MLP neurons of a small language model. Each row is named by its layer, matrix (gate and up: input weights; down: output weights) and neuron, and shows model dimensions 96-223. Each number is 128 + 32 x the weight over its row's rms, rounded and kept within 0 to 255. A neuron's up and down rows have the sign that makes its largest values positive.
After each neuron's rows, "fires on" lists the tokens most often at its 100 highest values on Wikipedia text that the model never trained on.

L5.gate1018 [124  89  81  92 112 114 144 118 146 125 173 130 134 133  93 126 145 147 120 170 101 139 122 125 144 143  91 109 180 177 137 160 170 154 130 131 135 150  36  63 146 136 147 133 128 125 117 195 128  90 138 166  85 149 146 111 143 141 158 155  88  69 160 138  95 108 162 151 121  90 143 141 140 103 209 135  95 132 154 115  94 117 150 132  92 128 162  57 123  97 190 146 197  60 166 146 166 126 125 171 132 179 100 118 168 147 139 167 115 152  90 135 109  98 139 153  52  82 159  91 163 129  99 121 154 137  59 213]
L5.up1018 [182 136 137 110 151 134 145 168  53 109 117  64 177 112 151 138 138 185 115 112 101 121 155 127 123 122 117 113 162  99  72 100 154 124 108  58  45 204 125 196 110 145 156 141 148 128 149 156 154 199 122 189  79 157 115 192 132 160 113 165 160  85 101 178  90 121  94 154 190 130  87 168 123  97 105 142 113 138 160 119 131 151 214  94 117  76 146  81  95  54 101 101 161 174 169 106 119 129 111 166 130 100 117  84 111  76  96 134 153 111 117 134  95 124  90 129 194 156 128 144 166 121 169 103 119 117 126 145]
L5.down1018 [126 110 103  53 168 171  90 112 106 140 178 103 131 153 102 142 195 117  73 139 105 108  73 121 113 106 170 167 146 132 149 164  96 155 121 171 131 160 139 131 147 162 140  90 134  77 146 143  78 138 162 139 104 130 110 203  71 177 123 115  87  88 144 146 134 163  82 161  49  93 118 140 120 108 165 157 140 134 114 126 149  85 132 143 127  97 129 130 118 106 122  84 162 139 141 152 135 102 167 141 104 153 191 146  82  66 150  89  77 193 100  61 205 128 120 118 100 129  73 105 166 148 152 121 115 126 126 126]
fires on: "p", "b", "im", "ri", "ic", "ig"

L5.gate633 [129 123 163 135 120 142 135 105 102 158 132 155 141  78 129 163 100 147 154 177 138 154 176  90  52 149 128 154 131 104 153 144 144 128 139  87 120  69 150 152 118  96 142 146  79 134 173 175  69 116 112 161 117 155 129 115 178  90 141 135 109 161 126 130  87 112 162 122 106 153 157 112 139  78  71 169 146 121 115 156  65 152 149 128 132 128 129  92 116 106 134 106 148 146 137 148 109 149  34  86 129 127 164  98 103 122 107 173  78 180 110  39 156 103 105 137 184 195 152 108 165 179 113  99 135 129  39 175]
L5.up633 [117 160 119 106 139  75 174 141 139 151 159 137 135 142 109 162 154 120 122 143 150 116 118 120 121 101  59 128 125 144 127 105  82 163 114 172 157 129 149 103 133 134 149 147 138 143 105 120 134 158 131 134 137  97 122 141 184 155 158  81 117 144 126  83 176  53 192 139 172 129 139  94  70 132 128 119 129 108  46 128  94 132 118 123 115 160 144  94 154 109 134 106 102 173 104 144 125  92  94 134 113 140 111 132 154 136  71 125 119 177 196 155 176  95 171 132 181 179 159  66 129 134 152 143  90 149 149 144]
L5.down633 [160  99 168 141 164 149 127  76 113 137 153 135 147 124  78 155 104 148 108 136 164  99 136 182 148 117  62 151  50 145  84 144 153 118  84 138  73 139 143  87  79  84 132  84  28 173 103 143  87  92 107 145  78 107 137 101 181  91 169 125 118 106 163 134 100 147 110 127 117 165 134 140 104 141 135 110  97  91 142 173 171 167 113 151 170 127  87 140 163 195 127 171 156 151  96 166 106 151 125 135 172 146 110 113 108  74 100 172 158 102 105 176 110 108 128 132 143  40 150 123 100 126 167 112 112 116 106 119]
fires on: " l", " j", " n", " J", "J", "-M"

L2.gate86 [146  80 125 141  69 135 130 118 120 122 140 133 165 129 112 198 153 105 149 171 117 185 118 110 124 124 157 179 139 112 129 132 156 128  96 144 138 110 138 118  79 176 194 164 112 127 168  95 125  78 102 152 130 101 160 211 122  94 156 159 159 149 153 168 110 128 103 137  98  65 100 180 129 121 190  97 112 127 150 144 133 193 179 124 166 115 106 121 120  95 138 189 144 189  80 109  96 117 115 132 141  93 116 157  90 112 112 145 107 100 137 184 135  52 143 177 112 108 136 150 116 134 135  72 208 111  47 105]
L2.up86 [107  37 152 174 125 121 160  94 100 165 176 142 127 158 202 130 166 153  80 145 155 128 146  54 121 146 155 151 127 169 128 163 107 139 139 125 141 107 108 134 134 160  96 119  91 152 140 173  81 151  77 138  60  61 125 112 126 116 205  82 146  86 193 111 117 170 212  86 116 117  89 119 159  80 113 148 160 138 125 106 145 135  63  73 120 147 173 125 118 135  79 131 131 166 127 151 123 125 166 134 144 162 179 173 154 124 139  71 109 150 110 111  75 134 152 175 169 125 171 109 152 150 181 102 143 161  91 106]
L2.down86 [138 114 128 119 126 181  86  83 162 132  78  80  95  95  90 164  81 118 138 109  89 157 161 105 115  97 130 141 115 127 178 104 128 120 148 134 143 107 187  70  90 188 168 181 132 199 102  96  98 125 101 125 129 112 131 159  71  67 110 121 143 149 156 148 132 119 185 122 176 153 159  99 147 136 125 124 142 133  79 149 128 129 150 141 184 130 117  73  96 134 161 137 141 112 122 138  75  98 151 109 120 121 167 176 154  76  88 122 131 156 100 115 189 109 117 126 120 146 141 131 134 116 128  70 113 182 112 136]
fires on: "ra", "und", " China", "er", " Germany", " Iraq"

L5.gate780 [122 127 159 141 119  58  79 130 129  85 129 119 106 160 112 160 122  44 138  35 109 121 126 101 129 104 139 168 120 124 172  68  58 168  88 158 109 108 114 124 167 197 103 118 160 131  84 160 100 134 135 191 133 140 135 133 103  98 142  95 178 166 166 142 133  90 105 112 135 119 146 148 140 198 114 151  77 198 121  85 107 111 133 120 187 143 146 139 146 121  70 116 172 130 169 111 105 109 141 179 139 121 154 140 165 155 164 164 167 107 119 194 102 114 146 141  80  38 108 154 128  80 196 108 188 100 138 141]
L5.up780 [131 198 151 156 187 140  74 157 197  86 104 142 146 193  81 172 117 162 163 137 147  86 130 170  80 149 135 159 182  72 136 134  78  63 146  84 128 153  85 162 140 182 147 131 153 171 109 167  81 113 124 156  78 160  92 139  98  96  76 117 110 131 153 100  86 127 106 146  71 159 149 108 156 108  68 136 104 123 164 102  98 155  93  88 122 188 134 129 132 119 119 126 173 187  87 113 141 106  76 132 119 135  90 138 136  43 124 153 114 122  73 151 139  89 115 145 111 130 155 120  72  82 155 159 133 133  77 117]
L5.down780 [ 93  81 103 110  97 123 141 108 165 158 167 128 135 174 135 129 119 179 118 159 105 182 129 134  91  72 121 152 181  81 103 163 175 127 129 189 136 201  99 149  95  95 140 120 182 107 125 116  98 171 134  97 103 115  97 134 135 137 145 107 157 125 163 119 107 101 145 172 162 139 120 133 162 125 122 180 169  76 165  85 107 184 116  48 118 154 109 145 180 141 148 106 113 126 144 136  93 132  78 146  92 162 144 160 144 103  77 121 110 134  98 135 144 170 106 140 145 140 112 141 140 122 111 125 103 135 142 138]
fires on: " as", " a", " appointed", " an", " to"

L5.gate1003 [ 86 199 152 165 139  78 103  96 158  71 139  79  81 127 113 151 141 103 117 167  77 132 122 140 122 191 137 169 144 103 179 121 101 129 154 110  72 130 125 111 115  99 122 149 111 123 168 133 116 143 105 176 100 144 115 137  93 105  79 135 105 200 105  83 126 111 109 110 112 142  98 146 103 111 129 113 164  98 124 148 141 205 146 106 117 140 121 100 155  79 154  76 165 122 150 118 160 153 151 170 153 121  85 186 160 155  97 148 136 151  60 117 133 141 148  83  84 123  93 141  82 101 130 106 241 118 127 123]
L5.up1003 [115 112  78 111 122 175 110  77 165 161 113 117  70 126 136 170 161 145 157 141  63 124 118  91 163  52 172 150 134  99 101 168 176  98 146 108 184 130  96 141 165 102 144 101 183 191  64 141  96 142 108 127 110 132 122 135 113 195 129 136 155 107 178 100  85 120  99 142 106  80 133  78 122 135 102 160 129  64 142 117  95 125 161 200 149 187 175 164 140 152 233 193 149  89 134 115 138 141 139 149 147 110 157 149 101 153  91 103 121 123 109 171 156 159 137  94 117 187 177  61 102  81 126 157 145 112 169  98]
L5.down1003 [169 122 135 137 133  86 153 114  94 132 145 126 187 117 133  79 119 205 125 165 147 132 162 158  67 149 117 167 182 167 123 125 179 162 121 105  58 138 151 106  57 159 114 121 107  88 107 127 109 105  85  91  92 148 109 187  98 123 186  91 138 142  97 139 137 166 102 143 123 186 127 148 125 149 182  63 102 162 139 166 120 149 142 148 144 148   1  84 139 118  74  95  96 125 139 133  97 129 130 115 148  89  77 158 122 204 141 131 112 122 134 150 139 121 103 112 140 169 100 151  57 133  83 138 143 173 123 134]
fires on: " that", " one", " an", " a", " which", " the"

L2.gate959 [ 81 135 146 152 145 156 122 140  82 156  89 144 112 151 114 142 117 128 103 178 126 131  57 140 154 109 130 110 142 137 184 166  50 110 137 135 118 130 129 137 149 116  83 111 107 134 112 117 146 111  91 130 184 120 141 125 100 143 152 195 103 167  85 107 100  95 114 111  94 112 197 201 158  96 163 194 139 118 174 140 144 153 140 130 166 143 163 168 105 140 164 150 162 161 164 121 152 126 166 110 132 163 110 136 148 117 138 130  72 154 211  78  65 147 132 176 127 144 129  80 170 195 118 164 123 123 146 118]
L2.up959 [130 164 143 159 168 120  93 157 145 160 142 162 142 119 114  93  98 126  99 153 108 170  78  96 145 110 114 138 135 106 153 122 106  67 139 164 122 124 121  95 138 120  84  97  57 205 100 145 138 154 115 176 170 145 100 129 109 153 152 161 111 182 136  93 108  80 108  75  95 121 157 164 145  89  99 138 100 103 145 113 152 126 154 128 182 132 151 178 108 138 152 127 153 174 139  59 167  92 143 115  89 101 127 144 144 131 130 144  89 121 218 110  82 145 160 144 133 168 127 104 132 175 142 108 155  68 140 127]
L2.down959 [ 53 171 118 123 185 160 104 115 163 111 140 116 147 160 158 145 123 115 124 147 130 136 117 111 149 154 157 182 136 110  85 169 143 191 102 185  70 131 138 112 177 101 134 142 146 150 124 122 151 128 154 162 123 167 115  99 190 183 116  97  89 117 171  73 177 120 131 153  98 172 167 121 135 174  99  27 187 106  54 158 102 151 129 165 125  68 122  66  79 180 123 158 175 169 123 176  89 164 104  71 162 161 164 118 136 157 120 184 150 171 133 175 140 149 109  75  88 136 168 118 130 153 124 159 130 104  93 132]
fires on: " up", "ing", "s", "ed"

L5.gate583 [178 180 170  98 133 104 139 186 195 145  85  88  43 151 164 110 126 110  69 154 126 151 145  76 172 130 176 133 125  93  89 126 119  95 117 147 133 173 109  97 102 137 134  88 157  77 128 142 160 138 140 169 139 165 154 137 149 159 128 105 133 168 123 121 115 143  83 102 180  88 212 101 125 182  86 115 140 163 131 181 117 145 100 129 153 138 140  90 145 136 145  81 148  93 163 116 140 153 114 112  89 109  68 128  94 145 106 117 144 135 146 124 134 133 176 129 142 131 187 123 120 154 123 119 120 138  82 143]
L5.up583 [145 114 145 119 102 120 143 163 107 123  89 164  92 188 158 110 121 152 110 163 134 118  96  61 166  92 107 131  87 124 104 155 122 122 143 171 149 136 113 114 194 149 113 145 121 156 201 136 164  97  96 141 154 164  67 124 147 124 126 159 142 145 160 131 138 153 148 120 149 195 146  92 123 138  98 100 152 181 138  98  99 155 162  88 166 188 183  71 119 126  95 144 184 155  84  97 136 154 121 115 173 127  98 146  85  98  70 139  72 166 187 193 131 143  87 174 214 157 149 158 111 213  94 127  85 174 156 124]
L5.down583 [171 159 153  85 157 101 157 156 170 206  73 154 111 138 143 128 190  98 110 124 144 153  80  51  97 138 150  89 140 112  98 127 128 152 101 206 155  90  94 156 125 142  89 115 135  77 115 120 113 136 157 133  92 169 102 167 147 115  71  85 120 159 111 126 106 148 118 122  63 112  94 118 114  86  76  82 138 159 142 117 109 157 143 159 181 113 119 215  97  96 107 129 110 131 135 162  97 171 113 101 103 141 119 183  86  79 102 150 112 178 123 157 132 143 117 111 135 148 196 147 120 126 113  82 104 143  83  89]
fires on: " t", " T", " came", " come"

L2.gate35 [129 149 132 135  75 165  96 102  80 106 119  97 141 141 183 181 110 146 154  84  90 113 114 128 117  94  85 133  63 166  78 151 167 121 153 130 119 140  96 101 134  97 104 148  84 145 170  90 125 154 117 160 175 123  87 122 119 147 158 147 172  64 195 133 144 128  77 129  73 138 146 101 106 155 175 108 147 135  96 152 125 115 134 151  58 193 171 178  93 176 106 146 120 135 100 127 158 110 181 148 136 174  92 118 119 123 178 129 155  75 151  95  97 124 114  81  90  78 128 133 134 135 180 174 105 120 150 160]
L2.up35 [105 120 157 131  81 167 132 143 131 169 148  92  82 165 167  64 137 127 105 110  93 137 137 160  91  98 143 152  97 188 130 119 109 116 114 120 152 135  66 101 148 159  82  98 119 160 104 151 161 139 112 162 139 118 123  98 110 176 153 145 161 106 114  92 178 139 113 126  69 132 123 117 115  70 140 112 164 155 116 172 150  54 134 131 185 132 143 154 126 155 149 126  88 101 129 125 139 131  59 144 155 165 116 140 127  85 118 112 103  54 111  77 146  67 106 105  91 126 110 111 117 141 145 197 136  93 124 111]
L2.down35 [ 46  81 131 136 118 113 126 158  83  73 166 107 116 155 198 126 113 104 170 112 187  75 157 139 197 114  87 116  67  20 102 147  96 111  91 174  86  99 134 113  78  67 156  90 141 119 126 122 143 141 113  96 127 115 124 134 127 106 121 144 107 105 114 164 159 107 145 105 101 115 135 150 143 173  70 169  91 139 131  67 108 116 132 138  95 104  97 160 134 157 157 190 101  94 133 127 127 107  88 160 163 118  91 106 148  96 156 134 107 101 111  89 121 115 127 146  91 124 128  97 151 143 111  83  62 147 129  99]
fires on: " |", "|", "7"

L5.gate545 [128 150 162  89 170 167 179 183 135  98 113 107 118 152  94 107 103 100 120 128 119 152 113 129 212  83 146 127 109  78  89  93 187 105  99 133  91 148 150  91 112 141 119  98 110 104 105  88 112 109  57 138  50 103  98 135 135  83 140 106 117  95 155 127 133 128 111  92 110 134 152 111 136 131 160 165 150 148 108 125 106 146  91 109 119 130 159 190 110 115 141 165 167 146 165 182 120 161 112 141  87 164 104 155  99 172 167  63 166 111 137  91 135 178 122 131  97 134 121 154 145 113  55 176 138 165 124  99]
L5.up545 [147 100 160 158 128  92 137 174  73 182 106 115 116 164  93 116 124 165 135 112 126 214 164 131 139 133 159 102 177 114  96  87 179 138 153 109 143 174  93 146 147 150 116 123 106  92 124 126 112 178 133  95  99 152  73 148 123 139 102 141 117 165  95 120 131 125 103 126 178 151 181 140 134 189 149 156 113 100 154 175 109 159 154 173 129 163  59 105  94 129 132 120 160 134  33  98 114  94  83 100 149 106 155 135 143 179 146  83 138 165  94 151  91 122  97 137 149 116 160 187 137 148  86 131 128 122 101 103]
L5.down545 [112  81 114 164 144 126 135 104 114 183 151 149  84 167 129 151 108  84 146  88 112 142 116 152 170 125 112 137 172  71 101 136  88 192 164  66 134 149 129  88 116 125 105  90 160 152 122 177  89 140 143 146 112 140 105 151 154 130 127  92 151 109 133 151  83 135 154 148 143 153  95 143 143 138  90 103 142 122 182 135 133 156 118 128 116 162 173 179  84 131 133  87 175 177 123  93 128 147 144 107 163 143 170 174 164 160 183 118 133  82 138 130 130 163 121 106 159  89  94  70 128 176 114 122 144 175 161 162]
fires on: "c", "oc", "ac", " V", "av", "og"

L2.gate540 [144 123 115 216 104  68 148 178 139 121  85  87 147 159 127 181  76  89 105 137 142 146 136 132 118 143 142 150 120 152 118 148  95 121 110 115 124 126 110 174 163 172  84  95 143 160 116 127 122  90 130 168 148 115 144 143 145 172  97 124 152 111 170 189 208 103 103 105 129 162 140 104 169 179 142 101 164 107  92 192  96 160 122 163 112 101 126 179 125 196 118  79  98  52 161  83 184 143 145  94 125 172 113 125  90  96 190 137 142 109 117 139 142  53 105 101 203 113 124 118 194 158 136 141  73 154 101 175]
L2.up540 [177 174 161 161 144 113 164 138 146 114  96  87 128 164 115 138 145 119  87 141  83 123 100 113 141 114 152 128 112 100 150 113 132 170 122 134 170  68 130 137 101 150 106 117 126 136  76  84 136 136  71 197 172 101 133 117 151 219  96 119  72 170 144  95 138 146 152  91 133 157 144 206 137 105 160 124 122 101 132 145  76  82  69 124 102 210 140 217 113 184 153 116  79 111 131 127 154 139 153 123  80  60 119 165  66  85  76 165 108 163 167 116 130  69 102 191 184 138 129 132 193 141 133 167 178  98 115 158]
L2.down540 [147 116 115 157 122 200 123 159 153  97 123 151 176 117 148 118 110 165  86 113 111 133 123 100 178 133  83 140 107 158 208  89 144 107 142  85  92 159 123 152 114  99 172 122 172 191 100 196 135 128  99 149 136 158  87 207 115 186 160 174 135 151 140 111 162 133 149  91 181 106 124  83 104 151 155  97  97 141 112  89  97  82 168 146 148 135 134 136 129 164  81 145 144 102  49 141 149 161 122 113 122 139 187 118 117  59 115 148 155 133 112 181  70 114 129 131 164 148 175 110 127  63  95 122 178 183 164 153]
fires on: "s", "ing", "n", "y", "ton", "e"

L5.gate493 [138 161 111 140 168  97 187 163 118 119 203 133 113 126 111 105 136 129  88 138 130 161 111 156 105  81 129 147 115 126  59  74 138 157 105 150 102 120 133  88  93 144 132 105 129 116 141 173 118  76 136 118 145 139 133 172  98 144  75 111 146 132 160 160 171 102  58 138 118  72  90 147 119 129 182 145 104 119 103  88 169 124 116 149 126  65 156 161 138 177 101 143 160 127 120 148 127 125 174 109 114  91  92 105 131 168 151 165 147 111  66 143 153 187 103 162 118 139 149 131  35 113 165 189 134 140 117  77]
L5.up493 [102  75  98 159  41  84 123 156 140 131 176 116 126 143 117 133 126 103  75  84 109 143 100  76 141 122 105 165 113 165  97 167 198  90 134 146 144 150  58 147 119 163 109 133 128 113 116 140  70 182  84 120 144 144 146 101 135 127 132  74 152 108 130 142 103 115 101  88 178 126 133 132 124 117 163 108 111 129 127 134 133  70 186 170  90 144 152 130 120 146 111 176 131  66 176 154 192 149 125 146 144 150  92 131 109  84 108 172  75  91 137 124 122 168  93 113 118  87 123 124 104 118 142 180 157 128 136  94]
L5.down493 [ 99 111  56 141  91 155 147 128  76 128 127  89 180 149 125 122  71 122 103 133 148  91 149 124 118  98  93 111 129 125  96 163 145 179 177 147 100 110 156 101  74 120  67  87 154  89 161 117 121 131 114 137 128 156  75 158 124  96 113  60 129 130 103 175  92 138 109 131 137 106 151 130 120 102 151 193 141 104  86  95 141 175 110 167 145  72 174 183 132 166  47 113 151 128 144  61  67 128 118 159 118 103 169 152  90 144 203 136 125 132 168 116 129 113  87 153  93 155 130  96  96 132 116 163 139 140 175  42]
fires on: " |", "|", ";", " |\n"

L2.gate296 [143 141 139  91 106 156 135 175  88 145 127 135 213 139  82 149 113 113 101 113 151 143 162 156  78  97 138 136 164 181  81 130  42 144 136  98  62 123 180 113 119 139 184 110 151 159 110  70 149 187  84 105 177  61 113 142  56 140 147 178 165  80 174 137 138 102 158 158  82 104 139 104 111  90 140 140 149 174 164 143  95 180  95 124 114 112 139 160 114 152 119  99  96 133 127 107 115 163 132  53 141 156 127 150  94 110 149  78 143 142 154 116 110 168  80 161 124  91  80 129  77 126 149 103 128 164 125 131]
L2.up296 [160 160 129 153  76 110 162 158  74 130 139 128 100 155 105 157 141 134 182 126 152 116 112 124  96 127 126  58 163 108 162 143 173 109 132 165  89 128  58 107  94 127 152 133 112 113 193 177 103  98 147 137 101 129 200  94 150 158 142 111 118 125  87 132 151 131 171  91 128 107 163 136 128 139  97 122  74  96 149 123 123 172 129 141 213 133 114 106 105 107  60 121 140  72  86 163  96 111 107 125 107  77 130 162 142 158  62  94 177 115 135 157 117 116 144 166 143 131 151 157 118 129 142 129  89  13 170 151]
L2.down296 [110 146 142 127 102 113 141 149 111 124 122 159 128 149 134 158  94 112 149  73  87 129 124 143 118 145 113 120 179 115  72 171 126  73 165 210  83 114 150 105  44 145 141 111 109  77  94  80  89 161  67 137 195  99 137 132 151 144 137 127 104 171 152  81 126 141 125 171 153 220 140 116 147 117 115 159  79 158 123 133 125 143  90 104 172 144 123 189 127  81  89 110 129 144 102 135 141  97 124  87 102 130 106 150 122  77 135 133 180  98 119 143 107 133 102 167 122 112  94 139 113 175 101 192 156 158  96 154]
fires on: "v", "c", "ev", " V", "V"

L2.gate49 [142 141  59 205 187 161 150 154 132 163 181 153 171 171 149 140 109 140 148 161  37 123 162 137  86 118  84 114 114 133 107 132  96  85 105 121 140 104 137 136 106 140 122 164 107 130 147 154 160 152 106  62 160  72  66 176 108 107 179 132  77 138 128 157 133 142 139 127 130 146 168  84 117 118  97 129 115 117  48 144  84 105 146 174  87 136 158 148 160 105 108 132 128  98 115  88  80  92 114 107 142 176 120 139  80 114 121 102 112 193 180  98 130 113 125 192 151 152 115 142 183 102 172  76 163  99 124 162]
L2.up49 [127 139  98 148 124  91 136 156 116 117  96 108  60 156 162 176 147 138 146 179 142  18 172 132 150 178 125  99 111  94 113  80 114 102 116 105  48 168 202 190 137  75  86 160 129 146 180 190  66 148 162 110 106 105 153 117 143 163 108  68  98 151  87 108 184 102 144 148  75  93 118 149 107  83 140 136 106 155  74 149 173  95 137 106 143 116 121 139 166 199 138 115 101 137 153  93 127 101 167  83 135 104 168  83 127 165 141  90 144 151  95 104 126 116 170 134 129 135 157 133 105 122 127  63 149 133 166 137]
L2.down49 [111 180 147 136 149 118 106  91  94 170 173 168 105 109 103 152 101 111 152  96 106 138 116 125 131  99  50 163 133  92 172  94 128 163 145 198 140 128 154 134 143  84 162 146 157 122 148 189 200 154 116 154 127 152 100 126 162 171  69  91 175  75 120 130 188 159 153 155  86 150  81 110  77 116  38  94 137 109 130 164 195 158  78 121 128 152  77 170 119 169  70 129 121 103 159 159  83 142 110 142 119 120 126 118 131 133 131  94 140  88 168 182 133 137 119 149 128  92 150 108 120 131 106 121  41 167 146  97]
fires on: "M", "-M", "tern"

L2.gate166 [141 133 109 177 130 154 128  78 134 140 173  62 182 139 175  93 199  91 119 112 152 156 206 175 177  79 103  86 124  88 148 103  43 172 131 141  62  76  72 170  96 146 149 129 133 133 134 132  73 159 112 142 135 128  92 130 101 172 164 159  85  93 124 136  86 112 186 181  81 183 104 158 147  85 125 106 111 118 186 119 174 159 192  98 159 158 210 169 142 141 178 114  64 175 186 149 152 171 108 129 135 112 144  93  86 145 170 193 116 126  70 106 108 121 172 170 189 103 121 132 157 119  72 125  70  89  56 134]
L2.up166 [133  89 107 152 146 106 144 166 163 184 140  81 209 122 177 162 165  46 124 128 151 133 213 150 170 121  97 116 114  64 140  61 118 154 122 101  82 102  71 121  86 166 126 141 165 116 104 104  68 176 166 138 147 159 147 127 127 129 128 149  73 119 128 120  87 132 155 136 132 130 151 158 164 141 139 144 176 117 149 120 165 132 133  58 149  87 143  80 145  55 126 124 108 153 118 140 143  72 200 111 106 134 168 136  80 112 162 197 134 130 129 130 147  98 130 139 135  70 146 138 158 119  93 165  98 130  42 117]
L2.down166 [156 182 136  78 146 106 153 153 147 183 190 115 102 137 122 149  62 155 161  86 140  81 144 128  89 123  92 128 122 118 136 228  81 102 105 108 109 101 116 113 174 117 180 142 131 144  88 105 111 156 167 220 134 130 127 137 154 119 154 100  95  87 139 106  99 151 106 106 178  73  76 167 124  87 113  93 119 212 142 133 137 110 118  94 157  88 136 102 143 100 112 151 158  95 125 162 134 106 194  70  61  97  51 129 107 127 121 144 164 172 146 173 150 115 155 183 160  64  74 155 132 151 152 147 105 101  88 106]
fires on: "b", " is", " at", " in", "im", "r"

L5.gate689 [103 149 185 140 130 163 157 126 154 146 124 122 170 105 145 133  70 169 132 166 103 138  52 113 116 118 123 137  61 101  92 120 110 112 161  70 177 153 114 101  87 103 141  84 108 134 173 106 146 144 104 113 118 105 181 114 151 168  59 130 108 136 130 156  87  96 148 124 104 155  98 157  82 156 136 179 123 165 193 114 166  50 162 125 135 123 170 179 136 118 151 135 155 154 159  95 149 134  93 148 116 126  70 200 124 159 152 123 106 174 118 148 116 170  88 102 111 136 191  83 112 148 141 116 165 160 123 120]
L5.up689 [165 126 103 188 117 148  80 151 141 111  98 123  92  73 125 121 132 161 218 163 115 122 124 120 118 103 143 125 213 121 119 156 133 110 120 112 138 165 155  70 159  53 171 125 116  93  97 123 125 109 145 146 160  68 140 146  74 129 103  80 111 139 140  84  89 161 209  92  84  80  96  93 101  96 160 101 108 130 149 140 126 102 142 189 163  86 123 160  78 177 125 106 140 147 133  85 167 121 127 148 138 117 120 187 139 171 118  76 182 149 118 122 132 129  69 128 173 151 119 154 171  93 141 117 115 155 159 135]
L5.down689 [150 133 182 104 156 125 140 166 163 106 152 102 107 131 213 159 120 138 153 108 127 103 146 104 126 211 128 123  98 102 130  91 129  65 130  45  97 141 131 138 128  40 126 119  77  59 131 128 120 142 155 135  90  45 125  78 107 109 149 104 110 107  74 102  87 127 138  92 153  91  79 104  96 136 133 177  81 122 183 159 139  54 147 155 127 142  97 118 121  66 138 111 173 141 132  95 129  80 156 103 150 148 109 196 105 154 165 137 120 165 122  49 116 163  99 100  93 120 163 190 141 104 197 111  93 164 171 153]
fires on: " D"

L2.gate231 [ 69 129 153 168 113 119 155 100 157 141 123 128 109 126 150 110  70 103  88 136 109 147 163 114  95 109 118  84  63 121 125 137 124  97 150 116 151 224 106  99 164 175  86 138 162 120  74 154  87 178 106 161  75 114  95 129 110  89 114 106 123 123 188  93  87 120 165 108  79 182 123  86 137 147  94 131 164 101  86 106 179  81 133 125 131 143 117 164 139 160 104 152  88 115  96 120 159 148 192 126 144 150  97 152  44  76 190 129 134 182 154 160  98 115 139 116 130 163 146 171  67 163 169 136 143 116 112  98]
L2.up231 [ 99 111  90 106 154 151 162 149 131 114 160 100 126 153  89  89 121 140 119 114  73 134 133 128 161 106  98 102 135 138  88 108 189 137  93 115 120 177 160 130  98 166  91 140 129 146  88 162 194 183 124 183 153  90 105 174  87 157 202 132  72 105 159 114 108 113 151  91 130 132 161 118 118 143 214  72 148 127 105 120 119 145 117 148 197 139 152 143 103 181 143 155  97  95 147 152 132 129 182 198 159 154 151  85 121 167 152 131 147 125 152  75 131 148  73 118 135 136  65 120 114  94 145 140  46 125 101 144]
L2.down231 [ 86  95 153  93 151 136 128 100 118 148 153 120 168 152 112 148 175  25  91  93 107 123 131 158 172 105 102 136  91 126 115 165 129 134 166 172 150 131 170  82  66 100 171  89 153  49  75 172 137 116 107  76 136 137 124 190 212  74 168 106 114 134 159 115 130  97 147 129 126  82  55 125 194 132  67  99 109 171 118 124  65 130  73 158 129 164 118 134 130 126  98 150 140  96 145 110 101 161 100 128 164 148 115 100  99 125  92 163 138 172  98 154 133  92 132 126 141 159 112 134 104 167 109  84 113 135 154 166]
fires on: " |"

L5.gate166 [ 64 165 116  96 100 110  95 153 165 142 160 106  84  65 108 137 114 115 142 132 192 148 138 153 105 142 125  98 156  94 131  91  77 146 141 146 145  72 139 103 161 149 135 160 113 101  89 103  45 169 167 148 157 124 145 157 143 134 128 177 171 171 113 173 125 100 151 119  68 148  71 150 138 120  85 191 126 115 127 141 135 157  81  98 127 182 110 110  59 148 141  85 133 137 164 102 170 143 116 157 142  72 117  75  66 120  89 173 141 148 176 162 127 143 194  86 118 101 107 131 139 118 145 167 148 131  89 117]
L5.up166 [145 106 137 119 142 116 158 114 182  70 126 144 103 104 118 150  90 135 155 112 181 207  74 144 130 145 138  52 127 154  78 118 101 156 109 140 134 112  60  89  89 143 120 139 179  64 128 168 116 165 141 108  97 115 172 125 133 159 124  67 102 150 175 140 104 118 122  80  90 134 108  78  80 157  68 119 120 101 134 146  79 119  94 131 183 160 138  96 165 117 106  83 125 155 138 124 131 101 119  84 145 135  91 140 138  96  99 126 116 113 112 112 129 137 142 193 111  59  93  84 103 114 149 168 156 166  95 152]
L5.down166 [ 83  96  98 137  99 167  75 142 135 136 104 124 164  86 171 123 169 117 112 115 165 133 120 161 132 108 112 143 137 124 136 148 160 123 126 183 136 149  86 186 115  72 111 134 178 110 129 140 105 118 131 153  74 141 161 127 146  74 148  71 168 174 146 147 101 100 168 185 119 130 101 152 157 137 108 131 118 108 103 185 115 158 165 145 173 190 130 152 137 120 123 138  79 135 151  92  79  83 133 133 179  82  73  78 153 116  84 103 165 150 155 160  93 103 118 151 160 122  75 119 156  84 117  86 112 148 162 104]
fires on: " as", " a", " and", " As", " footballer", " was"